Weights of a small GPT-style language model, trained from scratch on English Wikipedia.
Training: a variant of Adam for these matrices, 463M tokens, 6184 steps.
MLP neurons of a small language model. Each row is named by its layer, matrix (gate and up: input weights) and neuron, and shows model dimensions 432-623. Each number is 500 + 40 x the weight over its row's rms, rounded and kept within 0 to 999. Numbers have three digits each. A neuron's up and down rows have the sign that makes its largest values positive.
After each neuron's rows, "fires on" lists the tokens most often at its 100 highest values on Wikipedia text that the model never trained on.

L2.gate901:534496539512530489508544601477504537565474555482406501469429455492492475564494500540471479463527492528511472564512497447461474530475539472561389491517443548573452493444540513489644435430453473512484502537518517438517527477409485473537553471511534498471564471504490484591448518481501488519521523426504443484452543495583547484496508487501547559470398498523485467505478517542406572489479479552581523456483502510533501504532418505469545431493507496533467536524520488461431500520544500512562536525527497459492566542430526521486467561491518507544500489506486500471509503479542465518
L2.up901:466525506499489471483463494556499499496469501505514499501509481502522472480431527434423466409448525574483493465515514478475475496487491457524522476535577587479507491588540470445530468474514500457515506518503522439507501544494548483534495452527610461470481465481510501504517479463505438510556484513460537472561542384565523576435508523493555495469474485468551463491507522484511481453499500546564477471584539521542453467602444530415624480478472503535504507511512524478481611443577471526503556524603566512492483531432482556421484497482468473551507546492548476517517491513513503483
fires on: "ish", "r", "b", "ar", "2", ","

L2.gate1281:453476478473493573504521421535562451564519426477510481483506533484481473449544537532473512548531484420550493502422496513512474552533430543508456434564403529507527476508505508477441541546473596461484558504485436510473534452469487580473479459540477518435493442515433489500479523515518495439465478494450545465460546403482482449551557549552505500523547518526550466406510518545462519517450469516467521538478483476509471510508581468487455518554510557523450520466511509568576559506516433574483594511490485446507492437518530450480517457492458526499514465487569498470530497509496535515
L2.up1281:439494462460553532511526429514563450525514456445513539520474506552481527485516578476515523484456502471531448478497498497538517513545456543535413489582444516512486505534469501544387543493531549465508517543464477518470545531551494509470467514552460523507420451527480365559484476521459447431516486404502503440503511432510473476509536522564462520477569547511538450458535523439526478525518506473539507580479531437501457514466590494526439505551559591526452476510484533576532569519513469607537590496510505472477489537511530448514500512510476589506537468538540458464500549552517487485
fires on: "ch", "-", "ok", "ig", "eb", "ing"

L3.gate241:525537562487443529563511447449460434524495465555531475455520548472531536437494517583501506496525405490565544546378499495573497520445513504508478495490489511558531534477617459551589496538599506549459498463535496600440513509512515468439424557429447531506483485543474464494480533506558483520473509511478521566570548537520451507541512477432562487501465574547545500483529512425511545530402546487558518478538436507490476472592493516446451496533498521494496555512484479505580432523473498566526421546483488461521533564483538550508383509509486493511514472495560460530481534538538328558
L3.up241:521485541424445430490502518540459472465496551527527498531569452489517504498527492513509523510573510501429453502508522578488481511450469502487476496440543468492483477541463515456496502480472450537456542547491500482541505445442510472493492486521498492562525519525491506495493435477498457475486534540444440583514511506443548567507526542487506565499491482526495499511521474541535483508477512528542512506461465521481461500544454465436541527479461496534459522534492500442479469496573529467488569417511519503462535490506514461521539450506492520533535449529491470514506480423486490464
fires on: "-", "on ", "ro", "(", "e ", "positions "

L3.gate916:443483621420477491547541495474501504549514473547530475449484507490524529543438528559457464523562510476473466548383474504477521479515481545499432495501389502502473498463549484526487430513536606604481509538501455521455473566504567587431530490512449574500546478553446527511480551450513542520468538519459461559536573496526528550544529554517529554489519436522561475526507490495443530435496537468444495498501413566495487563570487463462456567540451536531478591527479493506505472532466500540553483473459452532515514464486547525505476453492519508444401573481511467504442471466525508546
L3.up916:426578537486440488576516550498469433526464450481379583511536512543532518495523533580520530522520495453565517525542479491475513491471489492484481583455430498529500499473462515481481555517512488518474478529457509517476509463489517469530489540502478494509527555487513480539488542449486493525510555531545534465471563486498519513495596594431526592472500519490507427483506520504489584566451473513531497453528535578513458481430422481431501402479475513502480432483527510521489520479529426527501516505436492465522490494475456494576504454552469502496499563511509481491485485573495481502
fires on: "k", "-", "n", "ul", "d", "ting "

L2.gate536:499497448521543582478455459471472466501502471513541481531498513516508466493474445460478494466544407468413447557429507485445507510585460622500474490506517416475426483479614477527477469451535580495494450465550454510504535566470579503436477628425490507526511473512467496514489481404563521502576472455515464481508488514524449554511538563489542486527492431439521472511595495518526486562497432488533512515520457467496518485522448509476493432439486468544539510544488481467546520512458388550594509471495546513536504494488433542454438465443416518525489502497466554499517479470485508516
L2.up536:497514502479532481429507497456499473481467477589541443449539614444521491485552500509456417503491487543546515522548481426501523522473514513536461516413499520490468434493484436519511442541567518520563449552536462501488464541542548573439425500544507509489535524458482485554518568551473510464464467510463452513500484543495442559506509499523424564473592477559520527506476499537500445444521479519498509499508470576555535391508499492447498512484579502545474552510531455484463392431486479454560506517474512530530519533520469511449460418484538450519523527445449488500454543487492500533
fires on: "| "

L2.gate126:471479511469535486550524458482513465518588435512444506503541449491512536438491567490491574477444563482531498522441482483496495534536466512500533465522467445556459539555545478521488567552495543513452553465455574566447505479511569476492457511511466451470548503478443435561500511524567512482518454509495547427452462517538561391475447560561496476483537480485552494441518493471481529474429463411469505511507543471495472532494592497516518557478492471491521461505440501542513554523496460428500579537490502440546424508486511537511476466567458460556486441519513528522558459522483525499
L2.up126:511470551488473496465566465539448468505487433496492498545480491444561472461485570472497474530490508462524460502404496499475546515486463535458493484538540358482411538516585554511400522583499522393512525444520525583454565491498604503458495538497543503465535462468472444485467482550542492480506494484339540491518500434448552474477523509564512458529505460492466492490601535466576513477532473495509510483490540440517515510501538507537519512510560473469486530531496531579542488525438486480450510574538547490528518518524495495455448473498509538504513525439471496511478496480501542494
fires on: "i", "-", "am", "ok", "ie"

L4.gate536:496451497577514557500614463509511537505499470488454470476496472458526458512564497505431532462488510458535466467543379521477485506518465505519421503409486456505574480501517531510591506476468570537456494443546457497439518487470498498471544562525540490462480521516571505597529553597522536503473474504494463521473519542527511495554504531486510542581543480432437423438493504525545462555538528492483486489508494506504590481532477564395486499551451495459605503539505484550429475529462474518526511449543487467495488395532516537593514479501492534537497507503528491514523495497451533517
L4.up536:455501505503541465433525497509447443467449486454539454446464530507467499623515526482504469575494525563526518546524530484537539446525483537541508524516492489558476500465456534459474481529512507498593467516485443542535509598473383505459441485439471551433531486494481486463478468491497519465419470483489485525542580486487439513502496446428487453475528532552466520517544516537446556511506526480551480580469471565514546501496524486482489476521539480503543538464494528473504440455498531561437486510503556511488529586492468442460452490555480436496534510572510488564489503531535441528
fires on: "-", "th ", "st "

L2.gate1618:533473454516521584487524483533502507530508448564498446525585561474517438510533503485468460485500462487527453562484452424492529526516525479548453506430527478562453381472503496500540494526416528571488422527522490459475503531524546635409466518499436501445535481450534499501521518527424534494445481532470506488483457507543476516520527462563455514522562498475557513425576497534539448483520492510514447548505530492484492491499488458469534388535521482504496527515454504470530402486523428543572557496549480461526546574475459538421434517456508480522498496417438515481513513449461487492
L2.up1618:525473481433502559515477468558470495470530404515495487542517606493474423472527500519490449524519446480534508547534451428454537575519487607510517529446487464540437512540532463490535409458490527537524465489549495487475522551537563595440472502566427516472550503428491418479522462467500546434433511477532511489516524562489458551487498537502480559480549493559531506476550497537516472524489513459518412554523589506507482463509553413432478446487530434546523540538477476446572431469466456529508547519501441504599474503539460517458425493525508467544499514468494458576544469467483421528
fires on: "| "

L2.gate1461:526511551479527482449464566463479537564502566522530479429482500462513473560500462471502563494504520474476539506550533458483512559523538458472467532483495653518509561459520505473575449654470447502481576514537447502526478503492503452510551548474444492494475507567514486461501487491518490524469492496463420450532467610501485566526448507473503561461554513502475457544503537520449657482476544531520522561476507441459485464543440524454496527450409489516585546516490482463473493435513528524535517492478534547487525536464479503479452441502513523533528462522463498439478467524569480532
L2.up1461:482547416507499519474476491494517500487516474487562435462580483517512470511468549519445439492477510508503487448520428508495513486502472480505470492519550508500517490505474503560498497450552532477547496547523479497486479550435482493519516507490492489487536514550534551538429546584474443462434494432418519514493575461472461506499510485542481421495484501523476483518494527461639466435466436517494443463528488500652460553500546502465566557525587486495503509508482504528498532522464501421452462540528476431493487474499485463530493436496482530553475578488547524475504495492423482516
fires on: "ed", "8", "ish", "7", "2", "4"

L4.gate1671:566538547482392440555511491511502492539502405487455452432441457490476590474483533512489520481503535447456488503499470515553485489478479512505537489521479452560432614506513446485542528469556527532455448483474494502513508473496483529485556500450475484464538475463489542533533460485590502498514470535529502527521510464475515663498522488483516599458480439479509489432490462502441459488456484467504501556466425541498564525480529478457514521492584397527490485502462510497417505568467412491491503510486467561532643446490441463531549496536495526505434569452502532511579442489453473523
L4.up1671:583546558507491523500421538497568501599479502497516498429441501446550590581471486475487450507494496523513535484531514467461505432433491505538426501467474441488531562504519519508542549498542515508453522418473515510523577490537611500453498539475477506481524526523496479407448506541517492471516500565419462526546515524480492512467484484464525540516498486492394457532492459478495473441510551508456424525492526464465542599544455493550459475505530493460584516502438519547519522543435516485504454492424491442557612522507455479504476505454536553531459503456506436473467435483536517553
fires on: "er", "on", "el", "ry", "le"

L3.gate842:514548501459465541513554587501533525488506454518466559469478438511469551541446442549538523552549545508518497488477472489473430513439486542517462529510481534509464520545478483489456466504484609474534438509457518480485505490493493574445486543450470502495468523507539461547443499493504508451531531461555497509529535542529518600419449563483482503510543457488546485470552482460501494424446466448490489539513401525454477567478545409485515468457500420552479442486470470515609515539473439502503539587445497539484527510482503508539433529531498512468479547474478483494524481510579540522
L3.up842:501490556486465478547460556557608535531521507496472436534475503419475534531527555527503526511448495509512519626423467415518483488510504519440539462410443480452485516506519505502535485488465536439505537506492482510491516541542448521506536532473459522478490543506472436458482506521386552509449446497475511527542481509540489547489439574501539472525446511505457475566485515484484572514486567487396537594509501408508517508493538445502455552506562539509512502498549532463500513493414488563537464554451459499501497535536496493477547501502476541495515488505510491482503464480532508514
fires on: ", ", "on", "ol", "ic", "el"

L2.gate1620:538490465466521567430554505485546546517501498475505498497500488458491491559498459518489450515491540521526468490509512425438499553553454497466444494441480525518506512496549476520610505410553565436539483499554490530420508466514461491438465480527534500472532480458385433572441436458569581501505506515437495472544481506457498455492502511534523510558535464483551496413519500503463432500517496523491468522513569502530474434556435521525509441461507511529485515569476464521493578551484503541538508470589495452606510466475526497498429480519502491534516594486440502517600505495411518466
L2.up1620:563525467499475504479551482470557546453533540468529490520548423494519475563508453534560452476493516524499410469464505519454486507546473499526498434469444446469496470556509522563572548417527538467510452501537517528497470473488500465460423489546551453538497477422446448532435460452587533530539542474448447483504464517442537431485493541555488460550574450421554473455512466539531441472501516553488484461554502506547494446507445536541568475462516498525443480532444476497489611521537484564554502435547519430538568424470563537464497495496506485520547543497463529511548493564432573472
fires on: "\n", "\n\n", "| "

L4.gate508:466502529558482506465470481506493453482505505485449481478531499520527484608441476518465501458545536493516505531470498459516466561486438485547515465556454654573592573463490486452526510474522453533484578479541417462449493511408521499517531521524504511508507494510545494550557453504570573520476497526556456458536454431470501481553496528475563532556460546492514484453499510469461478490529484475523493509452517544515488517518478460509486529529522583516452531536450483474491483444457540566513575469499482492478522446504560484492499489598431503484514510564547517413453498510511455547
L4.up508:513498534517483442491489554467491446465556547505534472493487503428512476491494514506537543538467541477487496519485542537457546586498543496562492479488541493461525527465518490519578551467546493471594526554526512494485447438514485455546480540479561450550530516509484431489477504517516585438498599515450449504508518523470510525485463528422551522547494567468534452498544475471503482497459457512524532538462497499447500505491417482474556489407447510515501443454436454429464508479541533514491536490538634498543523471530505566429438437537546515574512443486527473510471480559519475427
fires on: ". ", "; ", "| ", "("

L4.gate1209:519487463448532531472621559517455531544499462529498467480523508484527520550494434495480527467568542444449478483506520453517517500540588484486526513509456496540434514537547529480478497455484527552533517468534517540417471501534520572469473559530407509470483476446375487528457486514506480518446514503440518465445573503506428523489566475486464560508511474514512547468574526555435524574532455561514481527563486442413532487588492440521459409503591478453514517490449565448544495550476513526524546505559498473620481544499501484481461513508518423438529534528472483491519477558500460510
L4.up1209:487475517504484448503523486498527440521611516449505507547562517501542509554543509516525475520528594484470407537423524538471549587524549471519531480512492442459429446523480528514494555447511513501520535511558509538543451515490496529534434510452559447516446449514478534504458502400596532524491509454463500516444551520490482490506545512494492526535498464462516481461554469545459502558475421540490420517575481433490603479523408515423489511470520429452431509453425515415537531508515539520529508464486438403529555551540488537450504442513445413515540470540475476446563456538478507495
fires on: "\n\n", "==", "National "

L4.gate1101:510450502571481533478464490515450557524494486460472519485459472542562417459540490499494523452460518510576448500435428481472463565543400531494522507475450559627466517536492454463503490500507570464508542505437362497530500531519453577554476469515521508403474515513530519555487499557467531461530469425540444513450513476463486531491562489507475536577507468505524555511520518514509457502456541483474484499539456492504564541484522507470476523548447466508459481504523521545437480430554485567578553519564470496531485495533523562479522540491468462469526543543432461459508489586546482457
L4.up1101:520467537515500435444427536390480506499488501412470531479466525517502412464498487517540505480555486491513524472425519511525500572549513563551519493454514479545516482468515465411512607456513448506453549482501357483519481549470491511475507487521555490531491506512485515442514488567492528538520521428566479516492521501397528432493540477449476492541468465482537531529491509547492448479504521498441491475508505480481542455535451508481519567524462559550476508509521475449476544517539578487489505516543528508506495479575532566499511572461482524420466505506446484423505421534515527570
fires on: "of ", ". ", "os"

L4.gate1670:487521479483422501547514429554537501468490500481573438509497456464492462562408511519479498526456528487400478516485465439521472480555493461545474479496489619466466555534432465548478486499513544530465493475518513507441479470384528519474547476569477543471560498558514472534552584486487589458524488446496513464442516480484466563494525526533482512463536540506541450488564514511560469447552480520480516492524433478512566509437527507444467505468539530510428475548495492533417476475482496538447517486531497488521460461530550491453475441556416596499517587534540454437520485534630570454
L4.up1670:487523472507476442581498426379527458506482513467541600444539446490524559490442476550543480553523469462511480522459528488549458505530455483516502419521593508547510539484460484520467518451487488537470465530511543545437477403431500471483500496515481496517518527532506461499576525529548571494607509534493558447421470464437559498540485468526511498490498554478553464470516477492564542526521493522430449490573467513505480557461543545470504514443423496492490417450500497602476529509550462513518524540455519428587506506563522481447462562502538514443498465592473480498423498618529530478
fires on: "(", ": ", "s", "ed ", "of ", "| "

L3.gate175:574509515480531446466464507533521472483485512464442598456538557486567492486468521525486483539551547564512560519467470490479464484459459479533543503440489521556557486510507504493561540437495510521495467483487389508495514500518469478581515456508464525453508495450517483513501556504447457519484516552504456534484587445454520536532487443487500548486522528572477555490453535489471436499550495445465499491513533457519474491539490435477536514584507495488559516512496520540448479504424488477490546506531541504459471461511492465581425480526467494449497515531491463446507502496482415535
L3.up175:456497581515540463492491467511486426497516461537472498465590498497538447482458439438527531511556553590524513553471512478531522527489532529518534498514460503559542424472451556528514546516440541610546486565507420510528469464470510478524519538532533459557477533413579532486465547512448512531499504534510434469505512447460490441582442509466585495449403517465535569482474488494442490446543566543459543467521506533548488493488470478444534591507470464499517509416426427471453518427526526484508543497513503470443470460486510528583494449502451453505560498545458532491576540513538508492
fires on: "-", "only ", "e", "ely", "/", "old"

L4.gate499:565532488505541417516576545557458441554549513583521514575554465424475479503365546493517498473459502402502459476519501494522502542510544469489520510520531578467485589470491493471580511579537497467490508430522443513494420495582449583485582538542507501511440435510498469497541422435497489479540546507516538444535483544536454492494409518541494456450535504506546439551441496551429495429540487463515502561424457486554531499441546463531483411384484451521449528566544507484503522564475473470474508510516538487480510503544530459464482427502439555541539495488478426528550457530489550443
L4.up499:516555536511527419531557515536565439524495579454489572511483532515509461387483532515497476458506590480530439470487446543480588505579479493490470562486531491529477482528538514557491566508519561523482487446537465547483443441491478457458569491526522498498517516529466502527424532469504499388542536486494433582437590526471508526501489490486561438460537483512447453563427516507520461497518478495429508525492477543495497424446561512496494464429573469481519422542544487487421466481484497489429516471512453516519565473535449482510519472534486524525505494491429438483505518452431442524
fires on: "am", "ag", "i", "at", "-", "am "

L2.gate1139:501497507489461472485517557506498507535534569493401481512508523501483486521507492476562526487564520509560517561441589484502465543423478501506408495422455472524464509460495503481514491461529528589525500395434571479525515519498470465474521514475453513436565521469487463541522485454491542473547479554433478498558458506450520534498441487468517472517478468511464456516516487481439546457397503467435506500481476546481495519548578467484487510444548549477517441495505518507444483532561497569551488472407393449523513454505541518498505550528507564454437488511537492481529491488532466526
L2.up1139:516502465519432432505493456426489429500508551496493505462518519533434507467508482539502536561574530565521535499483530532482466544510480497522496449425496556506528467478494520467526510436519518516567516446424577459521511498483499530494504480542508463502520490526466501599438520457450493523557527598469513528486489484468515445564532485515512505506508569467480521505455415450443502491436524445506510556490505568467502482562539451461581559445504560504532520532494455571430549465522497531558494469475463492527487496497586505559591489436522447441479538542510509507491489523478474533
fires on: "a ", "the ", "-", "to ", "e", "g"

L2.gate225:461447472485513523470434515509524483510586509447526468527544514481499469458476499481503470467482487499538462503586472483464504566519502491522410533482567527574507515479479439524580483443503464507520489455605442456499462477521514535476498599500460464505470554467456501480486473475567583495525562478536488450482481552527502493503468524511481541514497452525554479499537468600500481500463480558542484507514563482449499509426481539455478495420456515553573478510485433475509515467566402516554534488467482455508534566521427541486455495538539482519512494463466525467452417536564456512
L2.up225:504529469490533560475610510525444516509496445484505477516521540537522486496503516531422395496473405484525426519488465427498507501551494583517523512419548440531390481545576495550526425524446551518484485493526503529427526538511531544398471602503509525468537461495493395520532430493496489397468473583473544476527525482470440508542547481550489511509574527544485573469600496483552498558531459492485435569501467485545510528601530484452503429501584458506458542546486500467477432512478456507557504492556477501564510507519479499470418498438456502519524549491530449521483560470481488518
fires on: "| "

L2.gate1075:494452493450511513486488529469521504491542540543503458478546494543492475452499470521474461466461524530523453506536459455467548552469463457493530557408515551573459540514500466478500478451461508572520403542532431523469492519529440528514429497463421490443493511429457464544526527459509555519463492509534468442433581492528391523495454516484481540483548488479530498488491471611442469514472476511512436593464480491453526440457515431514450500487405506540517489521494458500479502445475411513574577558520477490506487519500425577483537496502502481508545457471472451499511462498465467453
L2.up1075:505551500467525545478534548561512503548511462488493494503526589525494468522533521429470460512448540485467475545533496505477542538559531508518452541462467474476431491511478466485546392498485567503498515474549505440503522541481576587445472511523523523504504451495522402504538447518461465418482495523481429522544522560509440536548507496490507503455539430601482502542627492505520459588548452461517528604501481482500524525522432479480515452491547474525481504525508493455533454487495508513495537459514492504546482503527447521478472447465479509560502598469524472492509437458566461509
fires on: "| ", "List "

L2.gate1562:456449429445477455415475539423463497464499488453487432402568468478443520481529510512428432463482541489492476463465478469483453526546500520467437527539532511504442496520519451571554470444507558500524598513576472451457506475531561474426505508517509517506612521542582459519524562437516544489545442470550530460458552544489469520573542480528454610469559560504524522542516479435500472520529424527457505507518452491567496507543452507412477506536445487515456548524541490489485546457517488572568582472508477516564486495459561475496505471485497438459513476548495509382530501492499568518
L2.up1562:489440411477479508513454482452468529470522499466489465499560502461381542462563508475421407461455512446491476461465482495460488501507492494496466518491536457479460460511515433526513492485505514501498550510549455463446481480513582473400451550504518479541587534566550499519562597473502544486546437472534541447454552573534511502568546481545472579507556586462504527508521463447535507516543449451506501482546473492516518486496512510479435531515482567534523539485533482479473503437486458561534615523466451524580459540451533503499481470521505429531517513524510468430476498534508525488
fires on: "(", "C", "Early ", "| ", "John ", "Richard "

L2.gate1001:435508466483487530505516544560416529503527478450492506461516487471542480531466566474430454555460535497456432471466536452545497498486502496539516497535477528453449543514461574489521491614488531430547540535532379483509584570510519531503572508510562511518475507517486464560449481493507487503540511441507482498536480475477472480464518585430423440478532467559563555523500536491547488500567497525523548494485546514435469480487501481496459513520567498440482520483488534456527538477504462476548536503517504549502424493523510472485534486505392444452516538492493485477532511461502547493
L2.up1001:547534454500451430470588533544440470518460556527504535486514485450445532517541499478494474484547509504481489545517526508512458473526513577476489444545479489504546556431494437532466470441497483498484567571493517543436502538480551505482508499509510540512467530537529494419482518470519469518513476496361331534494580528485477545501485454586495553456485522532545466503502468479447457490451529519478499515549473527557549570546424482539506440469517562524561617505477486515479442516510507459444434469478538500482521525488521492515494501493447560493452558469555506513491492459515489531
fires on: "ish", "z", "d", "av", "ov", "ers"

L2.gate1166:511483466484519539473518483486573524508502471440502476483513468489508482523464451494502421507509532480518415486500496449455500544571471508477431473470490496522470514489574515516572518448540611475505468489561480510426500468511517502441455504557536493481496462477373453553456449463569580489512515512449468456521520510470502466478550518537504517556579463472547493462534496502500416530534433515559442506531541450517501432554425513496519474505490538518485494555452473530524569521502508556547501479567499438579512465463530506492442463464495519437505540454460500519538480501397521499
L2.up1166:565480494489520499498513515497593504499512518483494496497525484510513483509475487545520447531503551498547465429497492476474488522532458449480476488508469504522511486480590508499610512413532537501507458512560492525433493437533486456494470494547536470498480462443389456568482415439584530514516505511470468463498481510427514405473504522557511506537535493482558498438485485509489473522485480556520428498522551464537488437523363527527537442492466509506490479547455481491503601562537520521553489453607476446545514469472543513492455493492509524489535522486445497486542477530428539493
fires on: "\n", "\n\n"

L3.gate1:520495474522482617532517515555541512515504469450465497406505497480476488497498499502482509541567534471490516444514518470515513516570515524497461497503502533517500526477630489428557537510547555491481452543469508453462521519565514471476543477593509512390486475477465510572544451509543618475498438500486507471503452501468436464451532494532521519537507559478534557382525494491498523526561477532464374503491552467472452519552438560560465402466465530510468427559484448526567522498527530517554485469514486487530498530543468508483469505491511539461485536462483484501529523507528459516
L3.up1:498502548497481531452508485490573552431576577517513527510581409513531462499480564528614508597498515528563436485454456521536498540501481440536573442536410531460495467526476547469533606450502565497484446508514523554506479567499534472538475461532496450526485387492495504504498495403534477548459586472482486479470467525515587497448423533543537542539451516425498431487445485520497501509494573530481412520529582481472538476467477468509573523547486446437472432531449546469489593516470523514481477505506421493452558478437573568462506526433527488482575410531462502483516412572487488591
fires on: "\n\n"

L2.gate875:564430485534579418486490493443524562489538557538474539488505483458495435520536493535507447547470528483471510481495492528523554508515527473542547492541489515503494504497506474561517529570505482468529505515507510478519509525559442526532493494528543427584470553495471491544566432531467538551473508536510474509464393561448474454556502548582480523452525550433577542515479428450479485612452545449607435460491509480518529512465436444497443500546521480469472484518506460479428523550511527490479554463574508523501502485486539528458535575440534510459519486545502443560473470559442539421
L2.up875:541488512498552486514500475467528533472498538458527549492497507526511474515544571562497492550540598526435526481392509492430517498571492519570573528467491600520503542495488480482551503542495486446517522461408494536506508536542484461464512454469491517484493508553452444528554406515465558498495435494566470542438469548525504500522541454518419555519528560504492512564506516486438458518514502491612469476461449497481518571467530508426374516509519497554465525470484511518448525524468490546472493487517554496544533440517568541439499528568482480428495502522509467594483539557536524451
fires on: "Am", "Aj", "Az", "An", "ab", "Su"

L4.gate39:477523505474540481519480529550486564529486507503430529504407435574448503513516648442516545532497446452556478501478488450500504475567496478485415463472484464517492513476433526522518529549516461505466565454432456515497509528582533520534451492519547493475405512503473447481498510510478475405479490470476507536470487528470514557519543522542467464459523498542439562541534491523548473340517494484516510588522505523464514455480511448515356479492620525482479543517478521523469526490453489524518530507536517497441491463475470460452470490481491500522549478567493458450488481528524522454
L4.up39:551549519512497528510567504504546492530459477560537528439459484572530465452478465484547508550440469536508512571548456529488394504529557587496530446511452477472480512480541526517436489515484563417457566552489453459501468520528523554502562530511497527503526496437489417473480581426442447523520536507470497478552505493529508455481531488512551497527437559509576471504512518486488534458488496552416542459473546475479542483531528466502573506471503530466507459490547527487559523534497451456521439468545527525451495516535660470496492487552479613519461552440522511510467516548435488518
fires on: "of ", "d", "j", "av", "ab"

L2.gate797:490514500496507528499570502483514542470551528511479472437491522534488464487481486438550482445515505502510533539419519553509494569492406483516593554489491553562502481495441485449468494487501517492458540492470401499459498489480529550475542508517536456507485498495495465488526508495508506520505488434534501469424450462501523491518514564558508443488585529472523519526532544532519497539570429476556458552542502456481562515530513464447514522578456495493461498541491498557478517499530477499527529529565499467494490461494505582444501528522505532483489468496519547438507427556534518546
L2.up797:492566573527525481538540499542534516476538521485491428507478479554480443525487443490574465520492451499531528535417470547537468503529495415521572502500482462581580466529436515522464515515476485463472496481430472475501462485484535533517535555498550482505490484497558439460528488565503536471498489444579457536431492449457550453494500545561486430508600533467532545528526518516544494520528445497580493473580495477463553510469560440457466519569404497497467493559463551488484533525526531544530487526543506463463467459504475550462566581465555525435576460556512550429452458553523511555
fires on: "of ", "os", "ev", "ab", "O "

L3.gate144:429512493443516547521489466489440486563506417547456487604548505506480498497503495502468435514492462479541457541442520530469509494503484522519497493480566495505535523502521479491516496493458589556507485487511514560450563551532560513466534547504444511516503517452484416557496436524501517480516557471460485545550603472541485506482561519483528632502483476533470458492581496491505493496514480488540466566579466473500578526453511484450481472539563430520596501580499510484534412565477494586555473510501430487524485549479471504494369521510499502523473579473472450479509477498518469502
L3.up144:523507483507499580457464466494475477469524453524501529505546640601507456545549481464430431417510511450503585510451440526465503623528469580535518549492489525510433483543507418546481468553523534494511529534594481466482465540481514535504479553513505485449544513484500461540485436520463538557541504438510501439560510449459512476507560510469502448485550514605554508517611485502523478521506518501569501487488442578469485463505572435507502474493515501581507572522500461470469510487543469555520597454548506507515406475495458587532498506552497471521507481482418495501482457547471460529
fires on: "| "

L2.gate1280:520499508448484546520542554521440535513519468519455493493507589493478479490536495492499473514512467504449453581548572418458609540523513490518546572439498456469442485533536479536494470527411517502518489497569436433453541493534543528449471553488474537442524446468477408546456486493459485474519514545505539567499524553487524560525532436505486489412543462559527479455519511509518498585565513565515435509503488545511457457519509508478504373464554492514494523476422487404458447497528432493501469505514498465556501582519449539465470407463480481547489515528479444526465468439459428497
L2.up1280:530477526458555585537542484494528463488521496514481489531458565570499450485491513553464448548463456501537511520487404437481490496556484525420546519469431488501491453559556489489480476453495547446472440517490432430453514459503463489478524517522429481437518491481498502539544456466466497456508532502562523513494517469477477506449477483463507550498542518532452551477582485504497396533502512489515457511563499439490518472466552459536499435510529483508478502519519500460532476440467429524525517494457461463559475546524510515451492512523487516512521518495481488511508458469492409578
fires on: "| "

L4.gate1375:510531513525486544427524534462516502546436495574496488484476463474602533558482518506434506421489527512519506499510445485429513467572476465506433519426512468486431461556503535552540505487458589562427445521515516489470504482477564468502527489525573514500505531501556507583520499504497549503484441523415462512517570473469468535558465557483466592473440452505522514433470498523512524477500522434521534446541554510601588489501387515413464517460468500467500483518529540514519381431538461475528559514560467597491495450513501530476450532547461487485519476529489531489483517555554562455
L4.up1375:489553510561489471497531519550460524477550488573500518511427517466579510534507434464503429533489559525480529506532475582516474519484539536517473423561463491443500473397489529497585464482481430507562535458537513579468449528516426503391468535537517516516413448491521559464512463485477470548398488498600476525469554504510435416471511429445548444469516513519491575518485484554431497553502507543521480467429546497519508487522475506531477440566434555548542603539519487526512494536500546462421544523533516544559517495490498466559493510455526501436507448463438493505517514485471464431
fires on: "-", "single ", "each ", "st ", "th "

L3.gate127:446515540483527552507490579484498526515572505490508560505478518486458527488511410572400499498511532510546534507425534503534440544594538484521470434486540517497487547456479465349517525520572500436531487513379524531494485477507444480467466462423496501531483512608438526504516495441486554475493489528541526519514509488537517525485462511400496490498541492481445481540482522497426494510476515437516516534527487460441434494563496531463523472451420639516515490535470489502506482574536508569465499473517517482510496477485521468558470459535489524503466542539518420567541475533514470552
L3.up127:426510488494510468503495520494515414511552531499471500505457498492542479476516470531483512514547506477585594468482438540464477521505503512483445507513489507556509543475486518483520544518472434563493547508492495475446481433479455431499398496512534454505520561550473502556492535457474460459472538476486462484463489488467499520562467539416501575508531530488488494474447503548510566515483476607512557546554472543416495446520503636470519515463494567532486527527418483509511508480560445518542501494455487484484452435505560502528510425429483472433524569525531471505524470466464497475
fires on: "d", "(", "er", "-", "h", "e"